From a checkpoint of a small transformer trained on Wikipedia: 22 layers, a variant of Muon for these matrices.
MLP neurons of a small language model. Each row is named by its layer, matrix (down: output weights) and neuron, and shows model dimensions 0-191. Each number is 128 + 32 x the weight over its row's rms, rounded and kept within 0 to 255. Numbers have three digits each.
After each neuron's rows, "fires before" lists the tokens most often just after its 100 highest values on Wikipedia text that the model never trained on.

L16.down580:127151086092164128131171140143126161110091126159073078174119110108076142137123123111073115078161152157176165139153093141151123125109094163187146077153088185150108111125169089127094120117092099137117193109092139156095162105115094158198182148131123158170130120090084165146160207056157096147086141140084104132105082122146148106071162171156081141103135140157095128098115102120110146167065098141094112077136090103099119138158055068113139116182198149152134150175075141084142110090144126128137136083161156190135112126191126144170138116146115119163143144141122152156142092055119159174
fires before: " |", ".", "F", " vote"

L15.down132:144135073128091139142130145099124122119101114097154128152112128123193116115140155068187160119126144120151084076171157148126166132145090134057104111128147155179146083070130089145136098145114113175156064119121116113153106086113110143131126087163138099160137127114160134110142141097149103153168117148164167134120121124133142090114156188098140116000137148156165135143105160126092141158102123133189140181202139142158191121171165156134099194179129071088101168158093117131148073123117104150124092111085136149164105122126135105049127068154113178149096135160156107157104113083161022106
fires before: " \"", " that", "ing", ":", "ci", "s"

L8.down209:134073104157123109107123147156065103099141092065151135083143148197109131161120124085174071161128117091132131115132124118104104178097091126132167098058139121141104113161157084117109143089148161162079149130158190096115137144090090146090114139135116166109107044181122163165066121119092134132173143119079092172197152093116125052160156150200101173148105118152102154131140105147133126104092125154072128143143125110057153131163134154127131174066177158161147111111126178140102147186155078141150166161137087137124138136199130164149102139175155127151059099116154057140154143108090163125
fires before: "\n", "et", " in", "al", ")"

L13.down579:212161096114165157074130118099119086122113186109120112110122116153125161164121104180138120176244097129164162127113144174113087138098161131163099154177069134123165095133125114150158159146122099112103091134103103180135084130141111141107172084124098131139135124102094138135116168134133120139119148144140105129116145116139126124123127053090108135097161151101078104176186100122154109232118139137112140142121101153096162127125077149107130108105165100174127133149119073101105202124126156130138068169152167087075162170045114104101121102061124149111190077087224129114124131080104153131
fires before: "ed", "ing", "s", "e", "tion", "es"

L18.down219:127140172156132125160086124105122135157090130189152126118169019144115081108143108167070143107180086087148091159152193116120171128138111136121127090148109158113082144092148107144123089083160178079065153138122096097167169087163100138129106103114126098147123137193148115130131135188145081141087110123064095119131121121134141080130107137100177142132134091195127123166129111133160172102189086118155150148082140123104100130153131140090129161150141179114103166187123176130132127090089160114112121080170125123064131121136079079189126139156093146091093186128172059081173212126136148153
fires before: "5", ".", "1", "4", "2", " |"

L17.down146:168118134115092086154112171117135114100142104111090053141134139113099115123157074112147142131222133150140126143079103072120047196135149090112110107127080115163149138147123138148142098131050028131123132133117129164115153147142078063151125170138141084116169131147144092107154094090142107162084133132114127105126213213160157142072103097152174145169107144166145153110051118106166126120105112103170088167112122120128121133086157137136152137139143143086117136083139110152137088102147127182134101190079196168171148163121137144194129074095112144151124144132133116206112155118117099164
fires before: "y", "ies", "ign", "ation", "ade", "ad"

L6.down651:065139090159138154122166123100135183123140208116145114162093055100097143121155181096155083163177158117070084136103094117146085149107127088114084097119125128158125140158086157114171068108152116095118121130143097135213110059135113081110098147140106119105061087159136090138175138184097159136169111151150085173125125092119178235146161092077205117106176125117161137198147131100111134120102162101106158099098111141092127088148161155104104087204139120118117114102124141144132102109144123125091134131184144108150117112134110117188128150176101144139137146147127104119104194153112180087
fires before: " the", " a", "s", " his", "ed", " "

L2.down320:093169103149137145153118122123152137117123070107140152176090221136169103141152096090121100155137099142129117132158103132166087116149136144115109105098067126113102106093203053161151163151127125050109118089100135171105183142112144159130121118129160097067147168173082141120125102136120177097093122173148148181094105120091135096159107062124121124105107157094079088172136166185140155141060057162159138163105127200074069118149149076122099133132146121091108158164176126124156172162121111081135152108173105116167110154095076110098138140075129156142144125148179173135157156161060172143
fires before: "s", "ing", "al", "et"

L8.down177:139164181123087108091090135120130129063079088149078143124092161131213124115142079104127128125150138102140090151103152224100145136119125156078080185037132147087179147139154103100163159144142147077084182141175159106128161079160128151082061132099144130135078100152153139155049145140126132121118113092171119148165106092093157078120126122165129150180067178122114115129199140109150092154114185105134180144108079130102097118173122122146158104120118115156100136168145188149089153128093119109136113126132195122077141142160142165174161079124140117075147120149125096110097120131109170173
fires before: "\n"

L6.down607:156111181118149098128126115164133082102068077156111173121120111182145113141145112089119206128107207131110132123122089096121140083130108105178136131179087105178102166115127110142115169139114119114075071132152087148120118098115153139170118178104126075198132151193122085141152179147086162143096184146146151098157174117155145132065083155134114136177085155089092118130170153112131156134138125101083061132129120169096126151124130120106060149121115077090152150108033163114123142071091126159106162205101124152164162082164075146141105142111142107146167147051082126123157144114170155127
fires before: "ress", "id", " as", "ted", " to", " with"

L18.down474:157199117086127162061121106125144090126074136154074109088122151140106140129167102108113136141161171173118105138146134216146145131074099145128127158145169167079148134149126132120097139158068121141129140161107171098084098069097138127120162156135130136167077188120141119100126066142111122173151115202117114131114138081127150096134136111149142173123152053138129145153156151115058054119144127134116109063074145151117182158102107072126090096151115132108139099080202105156182116145148131103137158091068107181066105128149149148115117120126160181101158184159138124049151159093169190130
fires before: "y", "ed", "il", "en", "ing", "ies"

L18.down573:082098190133094132091095156156174137103068106079135140147166132135126181158165112142154155120098072109104109098170144149205168138087142157144079165123114161106142110127110123139106087130130130125080091071146117150138114156144068176163114141094157147123141160112093086092174120111151120197144088129179087128147112131143129107150080078166114173158129090156084119107148121107193167118136101127163165133082110114115093109097072131115061169142170119102121133081110165138106148161145119026112121077102158136071163131122136076192160212120171172137127109151149138100107099199157117165
fires before: " |", ".", "st", "s"

L12.down383:176120093102118166079140134138098164118110056147069129128156128177110166141130116113122183164108192163109139154097168151135145085100120115133110171171088145169079130066147103114105171160111095154103090139147112165165081063165083125138143138142168151166161114126086159127126146122117129057131057101095142125167167130132135138131070120142138154087163190160136070139152104082159162113195076126115083130099175161118157134121172141112089046233159169123095097100128126166115171091096088082168111181129146154104115158142100108141104130165162112102117139116137070077116135132141092123
fires before: "ing", "ed", "er", "th", "ical"

L18.down686:071140138155091080111136125193100107115164133125129131146121148121083117126113125152122113162124134155118096144126082106170145094119144079120110137068127060101113089152143102159142098142077074180127135128150156155101137084176104088152158090110137087162100180157152159113043120155119142165172141155145140127156144107158153151130124114205167190127089177140088049108155097106194180066125132172180204099102106133083104192148123139122114082185121078105112197117128130139092180170120142091123119177162135122129092153121177137099153088137094123169186123127089125085129060100134126129
fires before: " ", " 1", " 2", " 20", " 17", " 30"

L10.down404:114133101132116064158127082196150100086163057132118107095124185205137206120105144135069133161187180179104095147110119068090191113118126133170123124119126128136108113122087102161120134150124147170167102156104156132132113098140073077144201135157170079124105142130158171117150129115149097080172095078133132121080091140161139139130126184103102102145117131152123139079163163179086157063115087099203090131164180161076165105127116126130107167118074121042122176081126109140085164144096128093168134137158161153115131115117115116103117138126139148141119184193147098090140087144132132138
fires before: " ", " /", " 2", " U", " 1", " 3"

L6.down443:104119123117146085113197120169166069186083147113101109067152152176120071097123156150121156123112139153109162081139158106099157182173163193092169111144157108147077145098113128194128162139143125126095192037090143093082121106096137112086140144156147138145123161119117107168104091137134000084111139155119123089123135145113070120103193137110114172161104097095167145195136119151177125108130151118104149107198125097134180136156114149114098147141154072144107165148101075113103135123108161178080147137153130111105116158089152099089127120147173113139144146064113151137099151148091129113
fires before: "ul", "er", "ual", "al", "ure", "u"

L5.down302:119158100113151106102119145144118107154088174110121088153149072126224154143084179089130146154145143148129136137179164121202079137107061137151113113107095079125103155150105146143156077133109091081075146094154111102209127108143147153091176112133094132105099122165077108142099177114200082130165127161141097092177088106151160127140086117137138086107211050134154087107172153119147135117136072156125078124112093166146135112055104086136131088138112074123126103127153101161117164124119116160148178124164175163140155170145131198165152144118148155137123095156146101100093163079172121077
fires before: "\n", ":", "==", "ct", " "

L18.down287:092115132165117084149100200098157192115174121130140156099166148100175084066103126120151144092136076141172104122076160145159111104103165101123094099129159096143185121194148048083174202178142124151127065137094100172126110175146132146115136133048144108113140140105110129194139166098135148118151103116159108178139133064102127164082105080124115124112148089087142127090132145118141118107091139096170161124145181167126146120169193120172163091130089123114099153163169190103113156147143138179151128131069097138086131162082196102094109109110161073147095097136102094113084107137097152141
fires before: "ation", "ated", "ate", "us", "ating"

L2.down585:140180140107128106104109198131110161131074130078135137134117041153133142132034100090155129083165111145118152094162120160126137162193113152143131131084133129124123150117107095095135106178068084183097154124144111149120080173132161086177115172103160170114111135084129112131154133179087113140187161146200154131112134170147182099105061097170173182154080051135144094105132126136156139156123172041118110121080139096127146106080085126152135182090088085206139149146154135137145079153090100158113128106161127113136091176164149137151117105154102109093147153141165110097075117137129130124
fires before: "\n"

L2.down243:125114137101094145138090165129190148124078106143132098055163134101179077131148157176088123157092115139121134130129182120134092112149162140130093182135128185072097093097128117134140071126145130167170085094165046162145165087115117096126109085159147120121171181163146176113097118075134128112130152154153188124136065048150132157148127083100102145143145120139109108170136164104078101101144124085141147166117041135090121159163149133128156192102132152131183193150124190169066146139179057143119105110123146141106109083095173083136092136148138134109114127172154129144097118113184060132
fires before: " |", ",", " (", "ing", "ot"

L16.down469:152165146154134123171216131157077176137106107189128162128167124133161132116133176103184173114152120146139125123130140132135188142095058154097072197177144168099107160082119154144139115139087154098155118174130125130108157099096101144068150158061188098178134110182108149117113143090085124120122172139126109152143156069116103142087131143125099077081167124091157169100135101101130108108126159098140108139132171129121166057150174134108118158155117137133006143113127079074121093115122112139099139122106171111129159130111136161121151102196136139099047143073091157140084122096167083101
fires before: "ed", "ing", "s"

L17.down379:111146123151144098133160129185128074076100149079044107109123104105107158126093147175096162125193156134046123176133105139093141190135119148108141134173033119127142147098108157125162128180168063088146082118107066162116143078074104110139104166096130152117152191175096145142151163170142127129130144092124149106174124101122067190111166195154118091178140110180134130148128138157110141153097144156090126106122158074119098090143137139130144121141123094150109178126125157134126095094152058140138102105165159039102168100116115116127144103168124087151144117146149208100140175126078148146
fires before: " |", "%", "ct", ".", ";"

L15.down352:103130132133135176144144146117112161122116181154134128123102109160146143196186124219199139111075125176138132125161095132228128105154130099187146096183126088100089096119150061115163100135146138157105171184087142153078112108112165152163132065132105105119100156135085110088046106137135111120124134116054053158090086120048113140153170127165165111074158114160133140157153109163109154138125111132100110118086090160134136136134117111145139082072119107155102184140102154193152125152136175154115142120121146182136118124130109086198143082081120116079149144113081132139110089085132143103
fires before: "|", " |", "-", "t", "."

L8.down620:166085192179148156131174134131091122120066109102077131096083168145168148177088151104185141120039159117098125067195093116118096132130091133112107177083173138087204116138145118108125111109155112111141139139137092134110155145105107076129093127117150152121156102156120126117115119102110179113094119098098130110151135208184199148080187085136083144117099146129067112130132148113111120144141153142135182097091119097121135103121189098162123134119121165126134096082167112155188129153097107161175058114161115088131071077108158111111196158094163171128172116089159118159136189148112175125
fires before: "\n", " a", ":", " U", ")"

L8.down648:111053156230164146148145167208101133192057141074130090116119105170213141126099128128140167122124117107048115057123063136102127103182105165139142149135159079106127082136117097189141121114193123078089148096131129120122133111122162124119116147161120060129135120060158113122116162131087085110105142132100132102159151127133130180119113114150085207143111118114176136177143156178138118126143123094094137188130140143087129093079075096084159189082106106132130134129172143105126117115147153121101114171152120149076144142099129158100161161132180146133105182117144114167152126132117124071
fires before: "\n", "al"

L2.down304:182120119111138142184172137127160136164138152129178144138109117229175112124112137118056086134189116149127125128119123107103069115119137124113154079124164110079125096124142122058084095108137204133082101072160141142122189143130175136045112203089173138145192096152148101090146088168153132121121104129105100127116080126089142115114100120058152084095161132175126060136123159123155098115105131131144170155135125163127182112112151038142120103155115169074171121136123116193122189132144143127179060132111099091122149136106094131085168110100157090120134102159140102162156133142115175137
fires before: "c", "cul", "rm", "me", "age", "ctor"

L16.down699:163119086137154157104061178146182126127114106153157058135119092156062086113042105099136123107163134143169034137131167116219072174160115135115096126106156124162118129129139091113114115134091149140156109069120147185129108168128165156120089080103148160120105111135097209115078115081154087174170120123074152127164122106168138130158147146187158160134156122099128112180162123146062124129060111050164165078106111153154146147152120094107161153160140144132113177090087175103139090124103102135131111152140166123139127181120121110151125141087118113155151172125113061130111167109112172153
fires before: "ation", "al", "ent", "ate", "ated"

L12.down675:164158110070128115111157125117123066104120113129089133118189173128183039132149143110115089130153079127142106073110155153163126149187109186065140154142088134090172128132091142160154202154108099074120136174159157120130074133197148141135123169110105164122141083132137048114092073142172171098099132134147132111095094068188151128190172123138087188186131094142138143105134154118105084124140089136115189110131126125147081144115156081143112165154143094095140112153126168122131084105137089154089119056141103117148082116100124116137171165173134117136094169108181204135133147135090117085
fires before: ",", " 19", " 18", " 2001"

L13.down674:080169068134098115151072092120137145099102096144178104139131110144106102150099102128092111120109116159123150069079173138191110175085179153122172128121154106119094126067064107168098100121118127145128078153189184135135147100161159088117174136139181118140069118113133195108135111140113126091136171089169147127081114045204123083121096141123146176142160101131143120128152144129097083115175108043139174192192097162128131189152150178148131156127137143189162070128100116118151109139128122129150159097097161181098087123115143136180156125148087140090093063142106080103145124135124151146
fires before: "tor", "ated", "ation", "ate", "p", "°"

L13.down671:133157085141090074138084131157191146138112072073151107149122139138120073118063182102158099147093062109203176110112108112123134137131128118129098165135115132131103113173072114146153157130114170140111069170120071157148136115144109108100122169055172119126148114068125151081135173118131181117143099178155140126097170141132124113189108119117168125134145133106126158123171173128087141151215189027078136181187124107124125201117125131135113134112084124097084156149141127100156150152068159160119126099075134088139157082179091116121130131215129108157091120144126120109131122156110144086
fires before: "us", "y", "al", "ion", "ctor"

L16.down504:109133130090160104160097147090173170094145184154163164176155146108094109138106185104111162133148131101178144141135113110092016165111130117098118150157142142097130058145158189071140143110126095099081125181135132135112119153147148116130142211063152156148139087117116149118180086118118137140097106129070086106113086160159146112108111166151133085144164140160128138060123152079131074129138203116141163142151112174155072106170171177108155067160147129136125104143182131068120091119104118136142137062187115100130109157082105173118098157158161187101111093148100147101138106059101147126
fires before: "t", "ce", "e", "i", "c", "th"

L17.down302:128114140151136163133060148128095116146135118127131077156206162133126052122103086130084134111124146109122096096148113093095125118111135196109143082187117131125110131170137179163108160182104170073150149102178103080092158228107135167137080164149182108125143118144137142109107101164158083126141076133130136122089121125098119162156130108091129097146071121124114146100164127141089150148122104179148083159109123184076049099180165169081144119167132165051111148144150164086162137156108112146083161179150061117158137119116101156138130129099122114153095176128168096093181169133054137082
fires before: "s", "ent", "ted", "es", "t", "al"

L16.down163:082158106091089166142120141110163146124097119101170108183120044111138157156124084138218145168155106156094140169119095138111148118094103106102164142110167111132091163107112142137130128086162147134148148134063144088165185075171086117124101132117084122176111167106113119095134061107145161146122150157104184079122060109090106206133126155071153116130111102152158176159132143103151151161119064064127133100151108098172149144143226048170117178095128111100128083103089191129132113159153166108142156081135132123145126213130111141135149121132109134138141145155141080177120107116108087101
fires before: ";", "us", "s", "m", " |"

L18.down55:107164086090094151128132115160141189089147150191198145155139135159121135144148119159119179167110117147140099142135103156073150157098165066128149137051156149122101140163069090088152116125094083052116123147124184141151146108060153149122126102170175107142082095088100095108163141100075134127112160050105126172177165149088105171097211099155081115171085160107134147138160072138094103157136099095177170145146175143126108132122163059136133131115152101142108081085089143159108131114098103116137140127127079140101066134133154151128167178117140089153106135173130120064137172128183139156
fires before: "ute", "n", "or", "ing", "le", "re"

L17.down301:141140133058128094121148128194161106139154150126095047140125114125157118105119178228097103137147104110102129199143128128128133154153119122172121131143122111137122144158121103175143167125119065155076111166125111154139134119100095130064111162048093068144146079139160061110139144162131106125100104097118193138142147098132173138150160136064133154110174172129121112086108145103135151114085102176150090149165128198144171135098134154129136107167115140150081124120074152110141122070131179176175141087069170156133106117121092137121145082189159095099140092208158056065090120107135134155
fires before: "ment", "y", "ation", "ion", "ies", "ity"

L16.down484:129141123160113065095165176140082127159098128127081125117144157107127143066121115084187125074154148155158143112182214173147145128144114152149196181165173088109141143115094134174107089093117172139173111086133169061180084111097142138078113095111131136131112130191152138113120150094135075133179108101168137105100109148118136166112111093107103079133131119159108146105138115105146160126115096153126142110142121058143129163057151129115127118174176082090129098138094135167129154163151144128090031175184159144082090163165162096064125125140153124168091087103122115182102097190157082109
fires before: " |", " of", ":"

L3.down563:076159122149090110062101162120121110132142122185136079155140118136145139100150162078159135109117150162143179115161103176162147142153121122103100141082129149108163074145112119143122163088081176137146134137129083113189143131127153117146141101101108141147101082187126105140050157133062161093082117133138118173128101088158081112185160097072133143124147094136138127173120083109135126166137182068124132178127132171136122146079107105060103064111179138154121099182163146148198117138114121122136149091116079206136108145071039181122153156139130144145203125118092123062167140168085157094
fires before: "s", " An", "ed", "et", "ph"

L10.down67:131165158150127125069149123113122128155083109111146086135100100118145150092094182140214133129103127111160145146102071116121158093185182116117094109121179150112181150132112177153108102170150117055165142097189131164139116058145185151090117131119059122125143100134120162133083120097135115218125131125134148201122101121189161137143146149060126160077164142160119088115130086138129088112112115088127166148168111169123197114133134169141096086154153077140107056119105151124067073108184136128091117109121167063135139132174114165118100108126144113085182100098138133154070103126091180154
fires before: " the", " a", "ed", "s", " their"

L18.down609:146107121115096101141155128099107063165147113100197120123099117167120118175151122103242156155133123133131098094138170171149150148112120162129127173113091126104175152145126178133107145080097099144190138105108128129160153108041107135111122128141055199168113114116111132082127128081138115090113122116073134134190102123078135109115135065130106113165112102118158145177137088140124147131115126087056148166088126161101128210103143064060147124098082125131144080073143095146142129116105087153190171160177146149098099182130161131082074177151131096135159158143156116137162160106169127181
fires before: "\n", "f"

L15.down171:180151168095114116061155087128108144097120137164135152085147084127165102147151143133112048167153147135126199114067106116159102106168091139076124126132173111157128146152111158118087179118070102118111116066131093145110167145153156181150157141063184097114078120210171169156155084137141094173129128104187152070116122185092125078189118143104083149109154153144124113105134158131119129129160167107153112141150089096091117083139149119129101105140148088087099094167113143128137132104102163126081108027189087129080108158138151120138146182138166097121084124142175178152147131122172078123
fires before: " 19", ",", ".", " 18", ")"

L2.down152:158166158141151127147126101157130147184093145166074108164158098119126161108066127117159141149122096160217153080131101130109127133173104123158110162147097071150137132193148114122136144177090104129152144124123122112128067144042086130135108081117108122148149156050077186137126143143143146151140103068157135111120090117106071108129089089120158093115125162087119097138106142128108139114120147083083084124192176140120121154154129112141100115129135112181147114091152178186121143128121116125167073111141181139103174190098114049212124216043148146129100129132151068118177149149107132099
fires before: "\n", " |", " of", "s", "ic"

L6.down516:146114146107159160078117059178162173152132142118142091124070085145175150088108179137130181144097174099153125123203142177184076138085124117108087141104060124127134127101179180095120104146095167150098152126070089153088126160160179122191112129131108119122074149125176112077172178148110074095116044118134143177159152091137151052180117098151119077132165154160107110098152123094146131159093141166081173102053179134136153087141146126147099161090158092096137111142146135119167148121113091110104076107132116121179184128105109127127088156119100130116097121147142148121112176151175142111
fires before: " |", " /", ":", "26", "=="

L2.down125:092096132081072187170153088185086096151133087110054136166149116135128152097117089071143084136146155134118092168156081149115153131132150125144126092079125063149150123113117209148083120158111131106133150130206115155088080101139152083118111146130116124101117132199075127092098103140170180188136181163127142110093149148151170161106135133126116101130122119125147110064093098138058146174115185132148131131204135140150105138089118134156102097116130136097138148102191102160092060076204159193139088152148102191126148150152151127107077123108175131136086128175115148139129141138155104080
fires before: " as", " to", "ly", " than", " for"

L13.down338:170073075125167103087087180102153195131157203081067128175160102125122106131139120095138121070155086141154192167158181139181141135100100138186092181110164136168156113109116112142133125103120128121142194205088106114122121137135105100087104209176136158114186088091104068060091100139143147096144139089138133127129066161109129102132105114100108158165172105129110144135177139150149121161183078121095141110068107140118073174121144128094127115076106136178151165128129147172113191145171130126132179098138114110089076092157126073123091078139140153145124125125118128134092129131089108112
fires before: "\n", "|", "---|---|---|---|"

L17.down236:139151126120061092105110092135131179126097074165146096141138131095174190112132202110090117165121092165141122110136121133181157071155085089133154166068174181112072149096183130140163057109149107144088121118089113113174125158135150158092169089184073095167119132188142090145118105100078151127104191147177153186130143143197107134164144130140122084108174220119088119143121099104103141094145108166133118112144129097111104089114134160125151115162168096138155173084101134143178104122112123147134199098147170116140173139118123094073087085086117114145170102110061106130106120116162091118
fires before: "ed", "s", "ing", "ion", "or"

L18.down452:165176128110121104180144093134090133104109123126087091074114130112141154145138117191171161150132154141077149053143121126131072169168151114104107160158123134114104183061157153156149101176171131141163071123120141125093154078110143072166151131168102119144140134134069132139170105107103133163124152144163117093101137123131158176162135167139110100057176139081116113181134131092069140103155012130054196140139125137134103081123097049143134109127092188084129162101113160145101125130068103138096116166107134094147193145137117131109130152208159070114150147158139136163129139088121165123
fires before: "ed", "n", "e", "ing", "ted", "in"

L5.down13:105192106147148106171142132126168158154114150140149139108114132086065135133128089112158117099130043144125100118066150103102146156076162118103147152136097113124111177113121062126116220141123143104100119159107096126125140158169117088093154135114112098128134162125100114076154155107149085103098215127123212112218152153117125146129099061134193134139128127136033128148159155172157122125156120162142152179113178103109147207080124151112131076075071143150135095152095141141130149120133111121158155176136089118144060143145138103154137144104136161168080087101159139047091146161146109107
fires before: "\n", "y", "ce", "n", "s"

L2.down684:147161148113096128092163147133216129077124163140116191054134117116171131115060140161076106092112118157156154144160135111114158163130075149136084096104148097138158092108121118101091116171059108149103155144130157119121111116087175184088089108137117076134156148105118162187109133199122122127144142111109120113068121130115196137110121094126107159064075076119180125054103144157147142116146144053142057147103107146184087160126201092152148119167121141185143129109185071189143129102106110093128149095195157130161099174141148122086145161159149137115121158104096114174155140118109118130
fires before: "\n"

L15.down405:178181177106093139110068135131134107152143160130126119119165128137133096214093064127237198156129149144171172123134115159120154159120074116119126189118116146125174055163082104141144085134182108116101099148168109140148097088103069188108123136123138111143135079174090136150060121053077116104161133072120172117091126134088085111108166146151123099126119151099152068112148105151121104114213142131128155136136073108108135129106101131137130146139115134084107146154126151134128093150162144068079139187105152129137114107185179063068138077165102130124133123141120150151161138102144144175
fires before: "\n", ")", ".", ",", " and", " |"

L15.down377:178120148165125146076110154113186110135063084126080134113123154159148136188075124137139086124093126102086134101128120165111127097148102104102139155098142150125173090138137136127098130064149121090139132154151101131090103151095078164153072124082112134182133181162110152131125157129096126105148030135138157113188118115142121072184156163132163122151121136159069136037148134082123112164168206124163106106119126060135147143111138129129050164136118143084128081203139115152130108092144138128114147162161143052164183119114127145128162141204135065116157124156182159119122164061116136165
fires before: "\n", ",", ".", "a", "s"

L13.down384:128097170112119161112153122067125181148141131140172142158140115104143097152084112109141103166136089111121124071036123110165157131133129136132145165132155087162136069110021141120150161091123145119104109029103135130140099126176141169145121134134160117180152140120169167116090132113161094125138087164135126173079103113064162101173113134118152091133126134101117125105128202159125067114154142197170079092164128136136158171131174125156123169145097075133091146068154150100069113152143131144104131074101151114107119144128166173109117166081105156147176133191174110096182113056165074133
fires before: ",", "s", " of"

L3.down404:105138094095086077110112112199157110137151105141113084139198115114112143144094158109171159140130160207138112177158163134031121130169030142124108156145125132130157109146158120055155130156143172108110142172102132150164134095118068131147098150115094183163140165159124156162080116066151143136123108127050111122108139151124120119078154141160119134182133158134103092076121151089129126106115132108137138145125099103186112129148083121116143095131142142153162070067134084081127124152119111084132100084163125087174163122198097128153139170183117075162099142079182043144163156153154144133
fires before: "|", "ic", "it", " on", " of"

L5.down382:120095099120095089140081183088154115186111135193172145124172121092178172092158140175121147102131179109145110150093193068174146164108202143121120074152084150146158180123107107153104153126098100092174185139086123093089166128134084158187139109115112173135073174125107096106153147079121145081111115101123125125133170091135097177149139143148084104124112156135123180120110051153121159105086116084181133125073094131135134145156044071107146081093148107146106116109106118095162158105104178137099119125164118141113144150211102104154088181162075128089131168175138129104126151134115112107
fires before: "ute", "ment", "al", "ent", " by", "ed"

L3.down624:146107174058165151146130161081092112130095153101109142092107155050090199109162151153117158157102177152138181127083171157127155123110138102136094088130059079143091117118132144160104141145156150103135128106141089155146115157153106158173178077106101174106126150087132201152100141088092152161124122191105094163137139040157092150184118154119164098082143113117109096135157101112116123136125090099139139122132149096204124146140125151173105133169196065136097225104089098149097070096118178160168168084105110140108128113115122096118157122132088102074160134107101142134164143169135077147
fires before: "ed", "if", "re", "al", "ing", "ers"

L18.down513:075161156169170092151177115176090060170120132106099135155102064108114098128136066085198137119175067158128146139135136121127119133191157147115113081105123153146108126095114142223141124126092055170108127098087114133132175190149165147121158113106161156174161088112097124147138103121168132140140146064124114069175140150156062142159098126077132145171146097123086100115083059158145114094120122118170144120102142142121127143104071145119148096137154104087121091150083104153151151171169146171161112133191159156132139149093083093145098126183113205152114124096114090175152103089133158083
fires before: "y", "ad", "ute", "o"

L18.down447:103174134099162122172138095134122062086069136074136081177164119128158150105115106137125046179169141125182119178109181136135134079071146133172118176153174186134169123076118147145101126127119106145119171086102133146098126127122106086153091153138204127106060119158102081176100104104147128194104125096156141142087085094163103157084181124112117094109109127128152154134140147195159118155145134131109133098129197111114184102096136091127129157059118150112131097150205153094110128119097055136141136118163132103140137102088076156094164114112105189134139180151097188153102134154139121074
fires before: " to", "d", " him", " the", "ly", "k"

L13.down155:143175097102130173098137163178129139182099166166133160152173125130101096141085098105156150173121150156147128101100082143115091111087125078162150172140138113184155115138151056093150066158168087173159097118108174164122185110166141168153117102072156109115137142138115173113079138081161102090146145149203141089165130122132064061146062118107100082128121104146093083098097106122113150085188128112160091125102147132121132144097162169179086117159099126132116111131153118067093119171078128101140147130120083153084154155125136065121097144142156087167153104181127075202184149084168130119
fires before: ")", "\n", ".", " |", "N", ","

L18.down400:129180075109123120110141103140146138139126119160080135172147163140141163159153124140196144116166211114136127154103108153120130164093075162131070193152155149138147133162121136100076107109129159101126157117112130154088092124129152128202118149171095173089096100069099142120084193100103119139160099133097162136100157128144134147118163116070074133169146126067089155076151117137092146173117172115130105094180128074123081086148182100154141158125106119165102107117124124101132097193071079189164110170187114076165086154151119123093178121137157154127132161120095068076087101084072168082
fires before: "or", "ion", "ol", "ed", "n"

L2.down225:117145150133102150123128127174065181106143158127184167119140085143185119191130104151191144160120129184186095138088163179107086095128064095180126099124063117134124153154075138107133100139101153140076074103176119086108097146087051105166129126133083159137126150154139159155140105121133145110129110163123127106189053220119076092132126140154143119160131140144114165080134093124142126088187101138135108126148093112098149111109165128136077090081088153093088115150107167102140127168125205134111158153179155089199171152105096092090125128142104116154094143113188109142106099182120101098
fires before: "\n", "d", "bu"